Weights of a small transformer language model.
Training: a variant of Adam for these matrices, 6847 steps.
MLP neurons of a small language model. Each row is named by its layer, matrix (down: output weights) and neuron, and shows model dimensions 0-191. Each number is 500 + 40 x the weight over its row's rms, rounded and kept within 0 to 999. Numbers have three digits each.
A block is one neuron, or neurons of one layer that tend to fire together. After each block is what it responds to, as a language model described it from the Wikipedia text at the highest values.

L4.down32:496515473542533490506476519455498466495549501518522487557414460463487469465532523491426491560536508515483475498455412461501477569502491512494513463502484592494479484520570500513496577508501549505491493536545494497581498454527534501438549493533508461493524536527472479521513492528535558457459528493448498564478510571474480634509490532439556467499538427535537511521465453512475528554448405551417425542492436505424558499523462467419512501523490454563495439498471500530500539490492470552541569538424515369553492544508464459486467457530536433499510505474495515485500530436517455550
L4.down246:531511574480521501496486529524462519479552579465505492465469554505480472465536478480550497543520482498476469484549500442426457506446499412537550513432512514414558590568434477505604489528539492532467524471547510487574505572583427426550523459463486485526490522421524513502462508481481553550518509472424441495465509422423471496536530473567517492509494569530462506567489488530531507507551490485496430489405469519577475501503409552463497472462514468577557462495527543441525508527452509453496518510543538504534555478473501542475453542510502470494520471482503525433511486530469497551
L4.down447:528582473481484476548469425484483509492503500486516480550453531553536533475457469516440522564547560500477452535501444465503564481466492517504488495557474497465517499488562527488515459444455593463487452491501470554565505446441547515565479593551489470504516501496513548533511472486492512416511519502546515509478547477490442522479506499528479497519508499426507555433473534555549547590483436455480504527459448545547547445455491503464570505492480482515571548452508481490527550489470556517460463497508589490497562508535431520479394455501512533463472475538479595446574440413462425489
L4.down711:540520506487539531510432462499453502505516465531483469444537466496513532468504480486481509516504558546442550541447505481522470410466570477523483477535476510540531528486510518556486503491520501441468538474458457568467555608451525593513454518478507538537498520518495470574511495518413549524488496484546575493431583525494507453540552496445513470505479477561512533525489482603488472526484448592473523441486491493458517452447571487554591467485504462529446501520542509463494468478478494523510471478391553526536529426477540444515509443554532577476489555423506452425491513502464430460
Word-start fragments

L4.down223:536571494511540545532512475536453461522471567483430496488516484482492519447492446492509507413513437509503508611493464455540462576497511504448507580520427450554507473487501441521521519512509505454467481511508474525524533451485513509494478450541486565481552551471550490525484523510545482574507585444507515468388543486477572515522491506522522434486571580506410474471502505491510527509505491483499536547420582532478487485516464510430450543441517420532513587526481536490463442432485462498449462516507544457518506515614518457503442461531500487542523491531524489494520619482487499500
L4.down349:508495534513560477469506497546461534492483507445397497510520470506509477492499482493511480520437532489496505478535493524543496528481515396454487500622445584518509506506533477428524479517560564427500449550520542564522528538457535448503486519494491495493494526468584544520588455449523468476494503567461540526444484517480535454521542520472590448485507517455370478488469482534471501476508448499482505477448474468520468486575462459433466498525510553522504541479542509473494527482529473516529465536479601411526544502526535494490411423516465425512574481457570576542519562489485512486
L4.down364:553523435525534513499506465521559481537418531537486472508536452485515416465519528505482476437537578485544574497540475494569523529462361488581463559598449515485475502516494431491451558552479491452504507433533531445454450516441489519602467526514506451472533549477510555505502446503506516529506474497449523496459566471444514530452459537548582482464534509474431510506547494489495508483525475536479474534440516512466461539536476481499525519498501523609577535499494462539462481441503486470485536531523550557552516483541432498469466516487393475506504529493545454504534499458439515463
L4.down377:514525498495512512492445485536463472557499570436490440469504471524487461493606470558464473492471494527510455469464525485528497531534432502503518454530515436514488483559570455477550474496488519551524528551439489430525547433391493504508542470428589467512524513493543563456486545474477543564439548422524446503546505493534476511456496481588524490429494476545477550512435433552451538578532530516562529522453489511537464490496489397445510499456517452550427530564473488534488563497504478472478550501510447488444475518531495549505491484558568490517455469415552516543534495499467534518
Inner "and" piece, "from"

L14.down146:493482576480460424501510530405501551527509521499468496603530511478487509476583483485504520491595505518436422413491517455520524520482494521551505540463447503552484464483444483475487505531526472494482467499499529508527387442545484548462477491552504474512485448531502440517565484510544439587504441537422475485432457478508485501536551458531496550527590457509408472511404445465456513482408540426503531516481531501574487477548453573474506517505488505482600511497471555483527560516475508527457470500501499529476472534534543525555535482478469527489510504538534531545498427474505495454
L14.down159:521460466497521463447469492518618484503507515591492521517549534463478515495523441449425547551513607454543486552564489569414453542476564517525503511538508524524524507488444474518508462491518434465523490499519495456411504494466499495525466477499458409503521495445532490512538501426519471441534465530581479546458554544454491420478451472542488496509491545527547500449482495481496495500420540519433522530498533476479499481446418509498490459466497500506480574538499517535437517547551480477471556514539419527500479532585536461499533551538564563580505520410478468492462524477511462446
L14.down205:506410478460516517542430510536497495556512519464490475436415509434469505511529456515512464541575443555447470524487553552548466562475541466458514515463444507498514488568535489451501457485415513518611509534534513449446490459549564500463459469500475399535490535470473566512502494483514428493576459500494551497533539516549511527506520479558527572494475506543479493525476531507459519425428485522458502530473457388436517491495476498513509508513505437495545549433455515417596497532465503532553509493514487481563478510547482517523548583527453445515528494489418558480494517491472528486
L14.down443:476478425510440451487495526507579548425601514540520512463462524513529486522466540567523411529491514487527484470506499559508480550452456520530521475482558554401492519548517437505484484563531456481438497553531517443510459484469524547462469472486466495484469522392492527509552472493468467522547425442482483487524539384519410499485571512485516503518465567495453508435471548525542479403539504529508454520474515449505468477528512452484486481488492468446503556471495522525466483535555568445496534485492537517532469519493526538470503520601513484519533491480506561524563594514489600470
L14.down549:494496441519548466474442509469484491509554544544534581540464507455508451485518436538469498550485466540536542489484484540580422551505482471517539480495485498502523467529477486459522577502529567530523502478505506475472494522572508494488547496453476513578520490498445518491454445571439471474535456499468575480450423500458477481513565508511536423519522518573571464493498392539443402523503488457474464536426528443437502508618465468516541497462454432469508526542455459528465479556492487476509483541585489478481579538510425499499502421511523490575551506485519475452508477484504558532
L14.down635:452472593477454565531478476528493506495462558530442481523480524510473540554521400553515495526505508517468452462539564544518450494489594477506527512482462497503523545501462504466522491408478389520551539610512474441448526428513502487485521469565465506456519430523461505400489523529546472403529482511487560510478490521514454438516492430520495551544430539467502507496463484567539414425453519503559506478480524465497476496522532473493465513528589536494512452539523481524463551576472450479535484517468508486518490526469530539495512575570511470510541479406474533521480529529513519455
L14.down714:510529508489556479579516380523447575477534508486490484504450548466482472407544538497535453506557508486442504481477497597505512453454511499491497487498411522527451471463524559511584499485525460479451557578549529540519445443514478491439408557485567498513505489475467468471465484486504507516555557464451530499538507444503490521514512560496536502548469519432537444487416431515504445529401489519508489555555421517568504488487532471587535427524499539549512439443471473531486523533497559467476563548457497479499484542534522570517478461525533488470499502533470531454518557515496478466
L14.down753:512480430466505461536475511471447482441539492448501518503475518413554499493549509491479434497572464503490517486528509489494485498594468498467497473462500444503494503494532446497442486463458521476534570554502471506484439459508493510539565605475469486566436506515462545454511504511502466570537521513400532545529489452444513526478544480510453520548459521585476469476510566498533446440524558445551555494508468569492526487539564549535482454479515531465600534487508518501549444457510478528547558493471455455545449503558506544530483452495462457538493487449500671467493464476521514455
Incomplete word-initial fragments

L3.down217:482518544584480473508494450488497527578429603484454565478548507527525484494493572509530488409469472495549500491526427489547448504404471480509481563486522485515486533549500466473508634502452510419483488465511461473507523486563559486517440540464516510537478497465532545502528532595534462578476540459476526473423515457498503440533504449538531485474495490466534498539430398539511541535544430529497503467474546548512496538506411556490477503449553462535487574553524521469466471480446452495468472539474512491493542529545471449534505481554446549473519534494498412497495489517518499458
L3.down641:522562555496477555537486466435450536485424555505406485467490530488518539509489482485438488509551505463512513554459426496561569477528560475492471568517497552415452456528517489489540523524507506483466417557452453538489547428523512491537494430517480541500456447558604567444477384433550464534504550506513514482500507466543465482545519460479471514510470511456452515516483548483525509495546497475479581536441490552529553539501449468464532522545485536476449549574508601489507496495512529520494488526476539452516510482505481501483437434485517491542531416497474469480561478568419521498
Past-tense suffix pieces

L3.down135:538508508454448507458493413515538497509467443463465486517481532494543511500504523553519440471484483579489519507496432506505539459490519507507568427492565513503501531470507549498474557515485498500443506528466536544511525444468478492581461440569523503488532463514480487536490510531546574589524477483437524519437497495460484538530474470540413519515525576500448487435520483460453451544530541428531437445516459455574497544524524529519442476507557563430476495508520482491506541561544443544396517499473379535549586440516499532489452510456446488477559449538489460455515588532506478533
L3.down268:484545500496497620442540506492517488502462458525551518502535534507527462498494447563467504518519542515508415514588548489488418541500496499521523565423538521522466457503501505487466512532506507500456509498495539536603481491573522545412504480624494462516497446512422429518481481532521514480485594552491509496493489459460437534494460512563397515542485483464507418510501492573556497589434455528531507460484489506513490504528462460504544479546517449542463540543486490519507519555467479469443526438518559489462502464435477546521445514526554500528462468526499428514423490407512486512
Split word-start fragments

L14.down131:489536523529458506485497473503504468433459536511497478499530544446521506464462507511471500485512452502519523512573486558486511473438497471535508499470520445467564525565485451400567434510504532460494561480522488543486488550497468557520461467515462407513567430515494486471468502505455506426464522562519569512430539480483467586509450496522450495572523487504537502461490475523466512489456474497462508485537514536512472584530453450541563537439639503498513584523492579507515518494509470439427496467468428542479511465515415524581511404531476471422471530477493524480483498537463596490
L14.down216:577500498519500509472517488491474508424469491527520474516501472492522486533512584463507414498528430487486517523550575480514448485511523482485526461542488513509504502486473437487533559506530514559577533483502458501497479532518452517535539475511499463548542469455441484457481485470511584490617502524490440536539526476407538421475455477468520501537516508517539530575507537546549468496503415443414484428323569511502480526477489460525518554485455478527520501497424508497560524513552587559421494497507473524499477549514502428495504535525417500446533499486536533484546443488525510530
L14.down298:509566449441518484458474538500405481521501474493456558476513498454485550475518527504522609482541474506525431527481505487581471424462492489491525435549521435481496500485524523501518521461503588572460509522519498483503513492508501448424508514486569523461466485465493530547492499480528473530539542523481489457545569388544573469571464552550548551540478488559412559467504554508478473476433556493513470420507508444456465545477485506481499449482490527450451450525517528416491445496526456488569498451546461474530563522528447542459461527502435500478437555535511541512523574475514563473
L14.down311:554521449454550485526590497468502516444469501440527456506513524508492515476465475474453459513517450597518539551499500497558502472555513539500478537458565504476510501553566470490490577483473484491495454451522541539523451480486515519544524549562572450483439493460446504514533516472466484509545489479526486463448489472493570551494495523466431458496550523488587524466406483523461500585628509377551449539474437501516483480513551474508471523477524438544488443479572492522528469529523462501546592549529457505533462519483448534519525439450565537478408482497544480511461468508461483490
L14.down400:500555453483542445467530521470511533539483494548555565598518491543474508481525399503464411499545533533543519459440405467504456431465516547516494562488574457507469496571575521490524483495498444489446472618492493529510482445430459467524486481523564500528472443440456487520465454481508533504531525547435482542462522521496493472527520532486515601500503458513507491503509509533540482515466561496491487485519412466423540490477515505567498489523471562495493473540448444531525521490465452503482508496529471516582453516439460529547459458530450513598436502541498552462515580530445480486
L14.down418:517460459457544501445519425533556474496505461532518536540529526525490428486464512540551411568524543542519508500522464550499551502477618570541470479532442541535414507461510514528513489489493476500439505471427546540549494521527525479453458532517545442481425502447489474515509542457502496517514515578483533488470574478455462460500498538505475508464469495484517490517471421560502489588473537432518484526490450513585530490488523490490459490524572484459481481495487421458545563513485425427481571523523473514482511528508584481516531486475473519567438495499434484466519613508491420583
L14.down647:574560599461517470571536568529490496455526574495542509435514437507485579504500485528502480447592514460604520406503477465465554472490487503439462465424432490511525507524438554510470559466509459456516463506486496449446441497479473518492484493497536536467523466486483478552552513470439531459469410551507442514608503482474496475469532446512580579511495531489487461526459540516443488462499530545487536536493551480537537505493498513523513541515467488501452488539499514424477509461503509514573466488395485509484557520540483512559510489469457549445545420474530554474527467515462544510
L14.down765:441434450575463551525502464517467472432484491423525515517469510497554474497506496392491466552554514554431474468533467484560532443494530493503484528471464510553512435503457473568453519500553548465470583405486544528516523484514442572501517544511503538468481524525495468531505479537522526545463512477449480569498541489373520566514471535492450507557498511517493503404528508483510485572510448510508470504461473505579504473492461484512516489489545421513572503609591505555516462496451545522504586483467499514517470520483529510492523439461466517502557475408512475486456523532445494457
Passive participle endings